Weights of a small GPT-style language model, trained from scratch on English Wikipedia: untied embeddings.
MLP neurons of a small language model. Each row is named by its layer, matrix (gate and up: input weights) and neuron, and shows model dimensions 0-191. Each number is 128 + 24 x the weight over its row's rms, rounded and kept within 0 to 255. Numbers have three digits each. A neuron's up and down rows have the sign that makes its largest values positive.
After each neuron's rows, "fires in" lists the words (lower case) most often at its 100 highest values on Wikipedia text that the model never trained on.

L3.gate333:112122115143130124144158148092132124154096154131160158128167139139122103147128132126108130102118134083090177089108143086153114154098126130132143163154186151138129152121135148143119148133097102092135118118112107105132105133141156107174068128129139161135122120134138142115119148182144172143148140119138103106151115167169132157161114106090089146148077118117132134135114104111147147143138149170088150127166157098121119109085153090138131148144082100091112119110160116140161097135126113132120138160073128088093114124129065096158156131111137089110154156137128124120130096095128113139
L3.up333:107122138118129143101112141128103131128156112152110124080126120128162105127113127170066158122146157134198154134129131084170116118086110145106125139159158165134101063112137113124157133090080112114122133143133144130125137125124126125114140083117122111034154113142135123100143112132098119124141098141125151136112142167122083141079111112109151089174159157153137155125133117152079105078170134079158158144129136118152121104144127105110123170104161131151108118116153148119125136141132157112152115115120127114097153131136122141119151093123156092162094119113114102109150137131124131093
fires in: "he", "hearing", "height"

L7.gate201:114131112159112142092132056151147129107136158130097137134146148125121137105129129159098132111164100112151114161120119148136098116086130128085104169154133128132174119124109129094132134177156146125111105096137119127066220150117081153139098163118128106121160185144106087125104149166164184130130106162101128142137132122070134140157083150148144106127163098136110134082126107132129138172117135165122098116124134102142109098102129159141127099125130129123115134122095115121128095124154130118100128143124123149095101121080089146111107130141131135144138093155140124139134156129128101118
L7.up201:097169160112136121103098100109141104158163123141112120186130101156129117090107135123136134104127108116131139176123153090124135145123142124168147171105116124139177102155132154141139132139085134090179116094166153127151144148185108114120124155120118160123176170080113115123117144141104130133135124127118141117102123147130134141145114151121076174120119173091077137095105081135144113146121158157145122121132109117156116093084120156157123098124141177136136125076110082151141151120119164120112125108166144090130137123138109117105105165149140137130149103109113097101149153109127081139
fires in: "to", "and", "despite", "that", "the"

L10.gate331:132081152112148116107126109132118161112107139159106116146145126141111138109100143092117122070096164128118119163175138122129115164105114132130138114136096160129128124113131157131162086142134145121122096112067179151127163128116179140130164118119107116133175158129090123115117159123112122141121156150098129087118136116170151139138146143082155166114057157145092161121118110122145188155105111143131129091092125166176085142109122125123132133155110109097073153146136131099173116100140148121100106141114189149138128128144164136113143123097124153150123122122100132093125132109109118133
L10.up331:155179148136125124157115108105126143148095139171139115078121097152130168142075099142151131134146085142083156114134120159107137107115131160108099124115115110141128119172149160136140107165151130106167126097128167151099147130169125125118159164173125130117137144143122192085134135108100112114092129140092088142121094086123116102149145133155148129117166138111128132112140139105116135078147113118129124102120154091141162135133117123110153119124152119071089121137143152126134164118121086130116133084099159149076111137115116121135125138141083099120071108114120077140135111159161092125
fires in: "to", "while", "mississippi"

L13.gate263:122134090113082153162115106086155159172124112119108100103135175162180160179123100139110109173129169126094096121115136132165148167130144128088104139133126115124116111156095152127121121133130148169156069145129136115097140111129143114094083167092131121106094093127131115127112157131160087151173117119100087085123171151165096112142122149137138149106124101144153142134098139135117124134134145117117124145124123101165149134076146146110104162135119074082146140122140149144112140139108133112169121094147146137122146079138115133117138119147134137105148103139138177130123148089129130094
L13.up263:161087148158121143126134135106131133151143143172096102095121064120094161131124079111145114099136140105138126087108109139095094156156114113150138128139141117149113099128142123090169180116115156141142118134123102163146133116129124140091073133146130154101099121181132115153137139146140131102110155134120138093154156112148098124135109136125153128128095123179121103142091087153113099150130171132149116175108138111158155169111121156146113103043106130114144154125099176136127153132100135122119094095102092089144120123097139092124146129072139114119132128122168127128111152133154121107
fires in: "on", "coached", "for", "offices"

L14.gate334:164114133145109141104147103115130127088131091119108122141126123103117088109126116123167107109116148120113111160111152131120150124149123107102125099153130110087098128102183100176088128147123079094124131140144159125085129111128179093106121140126130124133158136154186114126158096140143107107106064122148108098134118082114122129154141137137100118154125154144121104104101123167097131161137146136129124111133113101111109134141173120167136189149112118101154183151128116163163110118106131124139140094154121110182126133169149151115063085131153116157094103119108131107113147104087152118
L14.up334:132108148152141142156093131068138113113100098155098106137133143146116138152122118152148120095102123156092095137143114120158142103175147124151138164142108155084164138076156110121094128143112097161123130116090116130138124110157127156107127136078123117119126148114119125119176139146131123136111106164104108090124141066100150155101114119119152118162123165142129132143117161139111112126168131107112083148106125157122115133118158140122123155135154130131102181055082085139131122117127120117116121108132147143183090183067117113094108099110150123085093131144118128093142102137116141109
fires in: "has", "are", "i", "had", "they", "have"

L6.gate439:159125101112145126160139128128138131084130119122116154082104176129121128135150148127147141140122149127155127146131125166153158119156055133131124133165094162111152076117119079143146145141136144123133115130155147126160091141124129116099101123135127154137161082155125158114111122149108103088101139093164107114113125119120118174116158145137111116143138153096123106164109125114103098146155171128073129126121113143148104113124158136122119138157133128114177147095160131163087171123094119116155178093123149173159135141108116115073085124097130132131153137094204135132134151134118114176
L6.up439:172143107158123122150094116109106119091123093155105084096099120124120107162131080145141157104129112158168127159111137163114168107100120151156099116108106119160135103138120134144134135147128116122127087107147139126155120130126126107140114141097101144158132109163125133106098102140128154081116119158152126105107137090119133150105159171122133133150092141167173114118068149112136124155160156148146128137114095127109134110145139115134154095150158150082164137102176111118108113113160162124109101082157153126169109163162145171151123070132130147099137153128169166097140176139127115103
fires in: "had", "have", "has", "are"

L14.gate213:145130085117145112092143117097131112090137143129108111149115159128118141154093128133131129097098134138122082132120207106103138087124069157124146150131145120155141116151155158156119080125090112086141152121109145131141134120150166103108161187096078128112126104178131162158103123142158082122129128131134114113155118092098146143139113157112105124131087113142153138110072131114111106160095085163114122127135148136145163119132133110085163130081132084094095130134133143137146078106127123098125142107177135096117145120138151119140145141082108140129112124129117127123111101145168105131
L14.up213:127124114142177153163164117111152143106097084124120094154144145147124118095100128152154154116125154161164117139114155102137131140132146132099181135133145117178145125128142172133090149168108117105106105136084116106126123169132109112089112155116112128120144092131132107156106155154159117114143112124145135087126134105139083131163097174100147126142114132173121137096130101179124112120105145116127089113125197123121129138139170125083140130107153084100129142138133134122104127121144144118121107139105150083143143156119090134131121103160154129159089151104119179095151068172095104131
fires in: "i", "you", "we", "if", "t"

L14.gate336:120140133133119078110120109046130137121105091083129135143117138140129157128100151138120146162095120105144108143137098150133152148163154139149100134116166094132129137108096116142139122102104133123148136116173169149120133107118087158151154179088113142138151147145119120155123113167104094159080141124111138140174151135093143144117128150114101116143105140143109110165115160101168136091142134159109164168084100134155146139164113148160133125128140161069147155087139132083149098114136162125130172145137116166114134138098097120083145133122146167122165132121146141108091127140131095155
L14.up336:167142080132164120129138131109083136120137127110124140103153143139102104106109148121101155120089132098133112164149104172112183128162119114144104115090179091170155169149104166187155130153148142082170156089138143140127145108095142122111133152134108152089149135100144118144097112137151127113124130126120106101152147119112133124139090167116098123129112136137125128180155158111165164125104129090136128179109136122124110147111136093184131113099106162094135147114112149103106138078163134131114165141148140142131127103095119120108143089159131111141100136101092127102117093102111114157
fires in: "into", "in", "from", "on", "to"

L3.gate43:110162102119139137102143108111087128146128135135103138155158109139173129104122113147105150104123130135077091112098139141190119106126114128140148121093121141153118105173124148117124129085127127104161131139142157159113086125089149122154163151135146107112121142165138103084135131076136136141087116140182138126090096132150160156133201134103128112176145135177091074138138139137110114193119164110132110132152109106131101112134139124130147085160118079120142134132115119141130108140143176117075145137108144148149123130134120184153130131136160148165142149132120126110106145154127106163
L3.up43:136130133132172139101109125104147155075146134179095111161121131142150134130150120082157134136145112076091122136101099155116152143129100075096139125140125112117114143103141128133130146129090128114153099142104130167131144114162121150156141165134115144142133117162156148120113159116150132133116134123121094140104160053146145100133131148064101081119107182125136133123115166100087152131189067109146112118120151129110134125108087139162118134123122141119111140135088145139120129121081133137090072100120096144115109135146124119122164091120148140146100088140137107123107156093114136086
fires in: "to", "would", "of"

L11.gate174:152158099105104136151115131121111090142116160144124111147139138094093144154103172105127090107145127131129150108127137133092146162141132116088131120115126122126114121120152127075143140124103152085104139107156182115121112141124136103134073172156108110114161143108124105077103132176119130143143120109108124106171112122150150158204088120167141133091137116130114152086088074120062131116143135107121130168150146115099150109121137093085104099135102160096120132109079127156062171119114135128103147132100164115126147125141107120158113129137113123141114133143123153145119105142137102125
L11.up174:154151147139120104139131093173148129116154154157127155143143157058128125149125134157132069115132107183114108107188127166101142160117142143147143113126117133151115161114151108113100155096129148103123188127173132128101135120091118102114128106153094105119159112157129142133141149159113122104139141131088086109128149096148123073118101142103135105126141134168119154079123133143101146172172147110129151153145159110101143136135157116118098112116136155123147123086112066158134144136107133127148156122129162139145153142135092113169141111137131119174115130132080145130132153103147078108
fires in: "a"

L10.gate379:140110115113118154134115159091102145156149080089121084107109169160100063114086145100156106098128154144092128121105142118176139076103134129130099091081131148146117115100150162127105140108104114144132117123152144138132129128121131140099121092113116146115130129140162129158183111135127173133090119167120110127119104176118115134140172150107156116126116107166108119112085155133125133133139141163121125111154162103151139172129153100114130139155122140135100162135104157133095087111128125121151116093153147129105101150155102079161148152146168096127057139158126119140154116123109096124
L10.up379:120149129114147120139130062117166132135103118135132126095112133135126095164152143133183140131141140108154096126110158089099126118096100120113159149143157097106141104112172123154078127124155118135126139154107187112118136111179133125148142157141139106170185164172149106141082131153158132158114118152103148117089175126131161166138123098116133117173119103107136117124135080142103098136103130109107094095105122142133128123138097155093128123149105131103133178118101062121166144102137131154140169135103123096124158140120105098127128139126108123155133125116159128107094110156129178104
fires in: "i", "you", "t", "he", "we"

L13.gate355:157106140152124140118165141093078097147130105186113144116122113107104168127155116107157154115138156109121124145154157119136114130131142137125152097115107130074167140148096122118120121110149169095120165115117126085124115144132104072098081138145107120166107125111125082144091113169112127162110095132100112094171174096114133151115161124093147103157117114125143091158130158147132140137110108112118157084120187136179134105120107128121145127112122146118146123071100102122105094095136125103141172148128139148126151098130138140176160125145147122086134145138152100170116122096132124101
L13.up355:139185175133154144137105130085119104150113160083139135154167188124113095112122156182148161123119123136108131141110152174129110166129158134115144118109130159122134167122090155103124143131110153127138159121168150079137143117156129136150157131156119133130095128119114111121168118100148135115124100088067110133171152134174102118146124131124139133119108118116107117069140125159140153088125127132144149150137139107187104120100147141127158081107109092118142117114142149124153147123153142110159071168174115104131167121107103143110142129126101094111154148141151081133125138120109156116
fires in: "a"

L13.gate67:127120081102134142106137141071126137120178134149125109129171131098136129173170137097100149143102145117123118139100139119152096104089121104156145109152133138100104127154150148146103121132120138094124127133112136097091205132123099094125097152102147136145113141134158131137114138110188116088153071168085121167103144113084152128152126156120151150110164166160152139138124148119128150143127093118161119116110115144150140140162091139084163142125124179123089083150098106141103122108133094131156140125131170151144094127117129099096121139090125107122109124123096109124175133131127164130
L13.up67:144158116108145097147143113118102150131159114157141154113130134140109149177119134147109095188125114151153114127102140133140121165162112104110109146153102133105096129123160162130143179127124109117106122103140116122149128155151121129141124119108142145115098109166139197135147115079119102122109112150104157128113161127058163141159108129125132128140161176137159084113106122140111132154138135131160086138119125127147131134112133108081135088161123113137147106172146103158120119075169105144145100118133085067118108134137116102101110139105119161095107126144080128166125146080102125074
fires in: "to", "is", "was", "would", "i", "not"

L13.gate77:120126100128166102175110099111122117095103119136088147111158181151184125142140125119110128148151128074113118172130133169140149121082113118119142131120156155113069114145143091078133094103107093112113111133137149163061086112117106106134136142112114140142106146177090121110167118100126126128100158150147149174121062109110123153149135116115163111137135150161144124120097147128153163122122141132115131109148161113115159137110119090082152109146107158146075119143102105125150139124150109118108103140102092134154100142119106119101147151104117128159143130141108150100172115145119144124
L13.up77:120104117110133130102123134128149085095093159124147126118137166132112143135141115096140119183144142132160119146162108154074142055109110117108136133091143091111149061149143128112120122133128105130144131103141135139079163110134103139136126130119103102146174141125114124107156143143168180098077154127119146148113121095098125105164120151126140115136100136157138122126108154151141179154110106107112089112105143092131125121077125102061142140104116152128101116133120125124097104158181123165097093078140122162146102147114141142129130131138134119140112172105104117153112129074124129095
fires in: "to", "in", "under"

L7.gate110:138109137176146097133102126113155098131095099140090175140078123069103128135092081116092132141122166098135192108132146118133104145115102130085116108126118120123152087085124132099174142120124149132135135104151112111134130130131139162106141141120155101117160106067112122131102135138139114106104099170112144134181137153152127095117119097119126112112133129136120133118108106164084148118097172130093118133131135105151151106148085112090106113175129164111111168079130121128148147148137133132114133157117150119097153148113135095154128126152189113153117122153147102131087099119164120088
L7.up110:128183094156195105116100173130180128112085122141098141117107111142124149117140129115096127079122117104138165127090101163143171092114168117127128130143117103145110109150103115115116152132164171162138105143102087144121138152165153108128116129148171142123109138151107154163103134181130153164120139123111140136124160160143140169122126129140092104121158172140143076129106137136142133139128135121143127182144183139153152140144129121163143081134154117134108138091096109153138150112144143089137158125145116108096171130127105134141156144162142113098145122142136086140118177099117107146
fires in: "the", "a"

L6.gate219:139124130090160128135118123120144154133108117144123153163134112146116134142160140104129158129052117135153154098123169107147084119151133081114167096117151090113136147145129152140102142092103086133103125106127153167139114133117172132122078143091094114146154097138148101107106178156116124115154107126090122111129164118131144144147166100065116108110125102162158129147107148135132125144090126108083132134134130105158096108165105151094140158182099136113123122137106095171123101094154125159136146093153114097109084144139136157133128117144119130095104116136135074103131143166129094110
L6.up219:110124134148140095120159125157143106124161155105150115123083157150097131116112113129146142153132168098141170124133177141118135102099101118143155090150100123107073128118120127148112136177136126103118143153117105088157117092081116139129111126137139136125135140167124177127126144103139124095165116104099128114172081157152149180105109079129143152157129143112139135136139123133080085127126168172137116126140110164127127108135148139154112172139130134117115066121139136165137128158174150130110128143151146145105102150160167105102141133136095139188103094116139138106136110168100116182
fires in: "she", "he"

L13.gate184:158132110104095143170140098117105116115162112113118122132142127134138118132134125128129108103158131108132137095116158144144165108119082099110091126110186119115128094101146137129173092085087129128119159128106122173093135122091101187089161110083115126124111119077140131141114049134128118107109124172097126123164157074146139133104137114093146112161145160155139113113140071182158164143154116164112104136123171126158138147109101086153136123112100160110148142110126130127105118162120119121096115119101132139147108166144149122088146130112140151115113142135097123157114103135123111144
L13.up184:122108108112143162099140103142079130146132116119070121086126123144108168084109122110116176132104127147135136103147165157171106154141126174142137139116129174167114137117137103141124160116126096119107151104119166121092172144128120131085105191143126102084108145181145136175148114086115128116136134092080106145127126116156106140122144123120143098153121112128132120155100107113162159128161162150144126126123091164118104130090127158146143116118090144095104167101154143127133110080117132117120112132162112145144128135091096103104132086149111134100138127134175133101142107181108129100
fires in: "at", "by", "under", "in", "of"

L6.gate201:155140135126151154130136131139126147086085131152099099171145096147142140121133109161175153206120121154118131132190154155155164136113104144120131124121120142129133137128106145106115136104142127134123136137211112133103133107103130157139171098119111113134111101139141121163175155162124135155062092127196107093136110148138127107133151117126173095097122089154170135121099180119111135157139127128158135126107128079135139141140133133086123124121129131157153131111131083082108108110122118120113181130124109109152111114145116149119135077133113120118154143153131121086117151139106118103
L6.up201:164148134148091165111133107148109124109130127110108123140136097138131168153114123171122144166135137131118117141166167152144128118112104171125137132161149147184177104117115122106150140112116091107131128128223130128117150111123135164147156117154137137117073134147127148165151123133114095144094112166155088132093085154120097111157121112141181133096086139146166097151141146155129138138127118139162129141113102090140135137109132151105144099100108114114130135142111069090118139097147089142120152144144150130166152183139120142140102104155170168135120155141141125113102124133105093109
fires in: "at", "figulus", "uff", "famous", "fsw", "following"

L11.gate21:112118108139081131158128150120131103127176138113081127149119125133134062137122121128156095141148110150126136130103112142106150083116136144122149093127107108102109109132130123113120102104119137105101131108135102142183171132143100128138142154130118086150178126128106180150113108159122148139122109153145137194158069088123107161174122109120146145117116155142125134101146102170120105106199093106108093156083167121088132091153121158138113118101109151139128169136141154129146089143132168138087149144130123137135103153115108153124118159165115109111142131102076111145128132136142158148
L11.up21:145115148125159118152133135114143096124116121127132093058100151119121106091092126163149125146128146135094123143138126161101119124136090145178147189165118136114157087131138137154142124073135121101129115145126147136084144075139146105097162130172138139105182156088128180136118121134130153126120136150124144130133084147136134169080086152162122146147107154105129109130095100137150115108117159118110159112101104056126108174137141128142135155146102141067091102139118179128147128120133096116153134126088112159108110148108109127126107123146151110115117106147098139144108127134103132115
fires in: "from", "of", "between", "in"

L10.gate413:111080088132113125124134137133127112123115102136098127133155116140079139132132101104119169123146144120149120141129118105111091178114091108161149122086132119100116159115119102160121161126124138094111142130158120123170164134125108100145124139163134116187136131099133098115097161113108131140166131127164108119112122166099121134129126093109077180153088108130175136167111147097162133117154118124128130191102129122075139160130144141073109155122135139125101176180129138115128120112144102136115083156095072116103152116147135110066136144120166120116135115135106093121154133111091128137
L10.up413:139107082145136113141152143111092166128175115154144132137136085113127125131112148106144142138143143135089084107127141165129118178111129115125155101164147129102151158154121127122144145075123147091094126113160134109119136157131110097169143114131128138140094146136133103154140128154110128138159140133114145077131148150095106126112123133172125162224084092154108136123094178157169124112122104129152110119133139120075127121174120114102146098152101157169093136145116136102127113139143149135131107119172108120119131153163125117108112136103141128112128075154155144110118091078110169147
fires in: "as", "was", "became", "is"

L7.gate429:161166128146124142164118100111061113123159138162111138143059184158138138183106154090160156107125123176146092106126147141152149126137135106114131103135112139126116126122145089133102124180084054108092136141131081101135104169134161122146123113133129131157109128111112162127123102134119157113149103165151107095134143099118121146120167137149154159140147148120112089134106127135136117136143153132107118131130136130157123146115147114088148101152122139110130104133107089132125111142119177113127092161091139162131138157159158160154117112112141153119134135097131104149159198122135137154
L7.up429:134147153166106138162128108096123159063148151150154116124103135139140140149142167150143141104106176160146125142123104156160142132111104115132077101143115098138111118108118096087132079171101114106151133150138135121115128137131136104147104138126119076170154136186131155116126122090161118130150143150116108101132130156129125114105074096111113119104143122122130131108142132130131112136190168104115131148119156156122163099114117076114142121129137159166116129092110131157157141111128170094132088147070176130111144116179155152149088082147127133136135130105135102104102113113102159146
fires in: "he"

L12.gate37:144105174113106145145123099113116112101131130144147134130147133129110101131136155157116123166077094157155122128118109142136130131126067157130127113156135135124139125127164120130120112168152133118152159150110137114098162127141160128115105115120146156152155126181111113120116100131139113099107065112132151121109095102107162137182150113153107093131118153147130070110134159123114125129166112160127155133095142130110145129158168114169100181141114169145151111146141131154117141114118131166092118138153100115099162142161168142066101094097162151118106114120156174098097129188138166145
L12.up37:129097105125143143147134112132124121087097096136119112153078122125158138175168086156141102134119065148156119142161104142150141092111109143152132152105132122124138088141102102133143143104157140124125111122109148123129129144155129109127131132131132111159120142157089135168129147158138178129128130140110109139136129093137122135100116145146111142222153140179159174136148129115086129104087125137107097116163146153129131158114081130157086140153164129153161155134120091106144120111198114125127153116097150110126114115158104079126162116068107100137143128142110127109144124109088106137
fires in: "has", "had", "have"

L12.gate313:130147131151168158098125059129126125101136156142124091108135160155110098149138140128105140120133145150151163124121134127137148109080113169123150146131120108129095127099133104129111090154102109107116074187115142171130146164150096092159096155082084126168158104196129150138108130171123140117131092134144126121111114121158138114118164154104127113163147183158138142132161128127129093111155127140129120127103140109129128139176167172109132127158106159094108093157108095161139142115098110120098092124152140101102157154125123150133128138115128117135084124153133096154091126137112103112
L12.up313:092146103169095088163122125108155089135099123135129121078113103147125071138092149093136144095147117132111149106126154080160153166092098132113119120122171084132105112144079149110121090158121164076095118108128150111137137131111118144141084172104135064159123113096149134121113101112124154130114145136122071101106121135130125112133159135137121162117109151102123167129134137118155135131099162157096136106151165121159140096107132133099119144142139125133079120150127114145168112166124146122096090105105131107117134141143144165125140176148124110137113103155081152143131097093119137122
fires in: "who", "he", "she", "it", "also"

L13.gate139:123109109134134129164159133113093128141124086093086123123113122129096129141106145147144158142156125144112105122139121168121170134088111193119162125103175154118104135152120142129109119104130101145100115153121142125137093144124157180141094164095154163119144134131112134124146122134149102109120157165134128136140174133143107133155185118098182096137148139157133124140146154131135135145124150104094111154136139105128109109119113160134165094154139127164131097178127169099121142160128180123149139083136164084146110153107131079126172085114095145069136116148149147136110088151154139096
L13.up139:131155105112150152125160127127117125109096104125099103128127138170107133097107087116145165118135115072086103126117130150107140132092049156160117081129164131146133164123123124130134126128114125109165138121093154119102095134103094135096100151115166137139089106099107141119149113178085102100110120130128120124130131116118121121094139170109179088116117191124133108150164082125126127122109138135132154181109145116140130162101147136114127118131088154156111100110122108096061122124128100125101125128119170130107100117121127142160169117105137150101127130157127166152152098115174163113
fires in: "at", "in", "using"

L6.gate344:151129139103090088154103141111102121136128141126088092120092124124127150158104108115169145128157147155160116103157133162109142125141091128156086110144103168096113148094152116108111151143108173152136181087110121160075150126143109105122134149132162093130131155129113095140135120158145122119118120155153145152152133099128088118119152119105149115119164148163160186128131072138172116113106110150124111149138123087169094151136121122114118128076137112129095057124124113106117089127115137111105138138134110103135158130080135085125113095108121092095099118129125122113130113180100113148
L6.up344:125195123127114165156128118125117073095161092103097124134106106146133145121127119150136125089114192142140122138177133145124157145113118149121130095153181141087164133159104092105115129083148122137115180102115140134146149111120139111132141144152159132135130151110130102141130138158162135155080147150178097141153108129117125139159126118131133147122145137120141128113169128115156066169122118147157102119123144130085149163142119123106159140087115127097108099108160116114137136140117137162169138149181162132145137154135112152162146104147126154070126121174189106123107132096132134129
fires in: "by", "a", "axle", "at", "in"

L6.gate394:125187140094113130180140147148139156121148135122108157113110104093141130131129114141110101110117099153098140132121112161187154103136120126106104136104049111108141155152145085146116137133094090113136124139135148095145136158163120134125126127114174129114174100100117143143103154112125104102124146146141117113115144103081102120109116139144121152129138149167135093096131145179139115116145110150115124084108146138099113125155148120149164116158180105121123144081122144143156117124133183122085116156112152144113122135135100130150132097076167148097123129139167136069141091157133153178
L6.up394:129124104106145104081129089093096119121119114178169145103144119110129117108154103112149137106128115127159113112112131104121176104105113119114128088163128103146118129129104158127126121152139100157120089165113130179126142101178079128162136117136131142116078136088131139117144123110151119192167090079138088122149077113130174129150085146148106086146148122131160109128142140113125161110128153115088137151132089124115114106155138147118137097107118134121129138122114127152114141135174168084133156090106103128155134155142133090183119158127149165147149104131106099136148153089098121110
fires in: "the", "me"

L12.gate254:122126092121127164109094105082149156115100131166120134149114154130131101095123112121148141129069087160131119152124124103114111094113080147085145115172084167098146108122106150117112098160101114054141100129106138090104152129135135131106127135104075134126133145136087131089137099117122184123129126093139125151126128148159147106148136150119116156155124114097098154142111143157089122138123103146135124165144136128103158118118131137142128197125139126115103132165096117150168165124156131148092133156108169117140123105126146099080117137099123126153120125121145139098199138124123169114
L12.up254:132154100156149125151159164131144093131138110134136128134096130107108162116141082141133134093085140119147143151126151114168164124092110142145166149160119163141129141137135107120145107127131117137117182105139132144112088145133118117101126147128146069154106132157115111150090142186145152123133115153145134140145118145162115119118137100159098131140114158116155096066112155140136146087155107127072121102118178157090123104123148137138107143088133099084134123067146139149115165121105131141170151125123098112101078173132147168127077169109150094142142130100124134151143118135117094107
fires in: "have", "has", "had", "also"

L6.gate218:134087146089122120086187123190131117115142135100117152131144114116107125115130149121140141138100140117148089154119106101158148117108114111135137117122139133123093137122089113128139134095140113182130120159157119093091119118123150116160134096090153127152140156119138175136122092124097172125110146106064124060141088081083119103153141096140137159125117110096107088127092122127129148129113096099147116131092149142125141111130114089099113108169086115125105130122110134109183153148112109130110122108110166112133152172093150094118169122141107113115108116084119090140112132086114103127
L6.up218:146124182127128105190149141133103147123104077118094124148112128137133141104101135100159078157163157106148092142101112123156179120122127161122130106117122144134149139106168144175153127119156113123118096140111118101156141152072159131184122152116159148104133123150118154142145104146159115115114102125093117134096128106135156072140129137134122157153164114102135148134142118090103123108102093117151121101094127121136124134146143133148080112138129112084085066132151137139185125138132122108091179149147152135161119150131086141122166110156138101170131115139147157142103153120134120158
fires in: "in", "to"

L14.gate219:096081129152125129161133115091160124113154082156142073101157119095096143166098107111132132085104087106150134071126131106120180101101157155135142161125085159132104148095130116116089103083090117108155143134110096124153151105160109119107096121137135150126151094107155147096144135098158084131107114088110144087085118089117149086157160166166111134146139146129120160107121140152105159081133113116131157122105121145096137099149086125139119148157086161165126130165133120131100126131123155142113143136159143145129116160128136097122132117138126118138120113106152116121098138111131098123
L14.up219:167094097135135131096098138113133147086138116156132116103167117076085119165119090121146109162146133129123109152117174130141154147112129129100149110134101149117123116143169134115101128159141098104158122121151099131136134111123082149122097096118159163169180080171130122086138135134132124079111125112155131141116157081104101093145154153182110127125172132149176159111111123141071108139129082101111123121107141156101131132117124089088137142114114109116160134151115114142112133125170147159131082094117156156164138163126163134161115123150083157131093129111128132122128140114129153139
fires in: "is", "has", "have", "was"

L13.gate272:118126142109126123150087135120107097102159127125131204158128135181129159101107160144072071123136133134131096109112144153137174102115134155115101142176155099141142150161116137182134092108129124160139157136112127118137163137097130132120135146133101154125153150183159126119131165146117120169138158160090137111151141115144094162163143126112119152124167120113130081134120141120120109119153132137151139138090086129152088115113138126137114110107130113126139097110094136084119134149170166170167139177108177133136104129130121121144118134116106149125162111141178149135141084181132117130
L13.up272:146162121121124161133088166165130187139099125086096144160131159156147179146164100121135101130167118095115071134114120122163136116119140122091107127181105136119140096113155182110138120078124083109141123092083166097105137129098135124121144132105125135140090099092117134091092162125123095125130133146162114097115097144178117145097111172132152115115148135130129084106157107157118107151118086158112116132158122125154110110102137111130144152140115110126118130115154163148165116169124111113095142126130139093095145136133119147117137144156095169140115188124125111136127146134120158149
fires in: "in", "the"

L8.gate24:120103152133165121122106097120128124091126130134078120071132108125102119077150184090133121180148131134142134146128154168114159094127091117105175150125139080100116086155096114150098155116133077095119115157123104159108141128138161126104106155094152148105159123109141094147073146137132153127121079143099149164138096098140115127153156131076131108156120142122152132094109149108147107137109099163136097119120113127070138130154093137115122135124112111141104075110085142122127133176149119120174114121094108112148124122132097116129128131130110110090114122148104121122107124149111167108
L8.up24:110141109120174120110171093038116119142137156148112083116115185135096105128116106160125124146178129121144120137111095139118127097086098164164114181151116127127177115089111148070146122101164115082120121163110087140124143135112166116151138112106171134088131137148151151107093147146083126153134102139142145153108151175152124101135106112115136150115136087123112123117147117168151134140139125149098163111151132118123121147135119116145118130117092133144150173151127101152119147126162127125129110147097131137125114142137127119152103109120128146109146121146093091127108108127061173127
fires in: "from"

L14.gate117:155119157159144093182115137112131152143076151119101170154159134114156122126131149150110133160130128105118102099107146143125128114107110063156154105081134112141104071139107133085149090165141088145116101122092122117126146114112143119146119140123164093139128158155164127105160093111106162097128125156107174122131135130159125107123155130114149129088121102139135162105106108145115174100118129138137097121129177143103131135111140073126123131135075095100104113161132147130081096142151111129124128162123126149105085131136102121180148099126149162108162113148154079132104150144121102113
L14.up117:142111110137119101123092117067142096147140164125120177121148135121152148108120123143107148149133176151114099096132126160110117134136109098122128137114137124109109102125137129136118150135118154190159133145088065149109186103147128144125120170157173129136131169144096108104154159153143130139105089154055145149119080121122135101143144116094134095146156131139148111113132126116137159165150111063148125134150128125101122127163154117145074145113093154151148135136120135135125092154074105102094148106141129117107093137116134138121155102141175087130130103164155108108109144130115123156
fires in: "by", "in", "of", "with", "guitarist"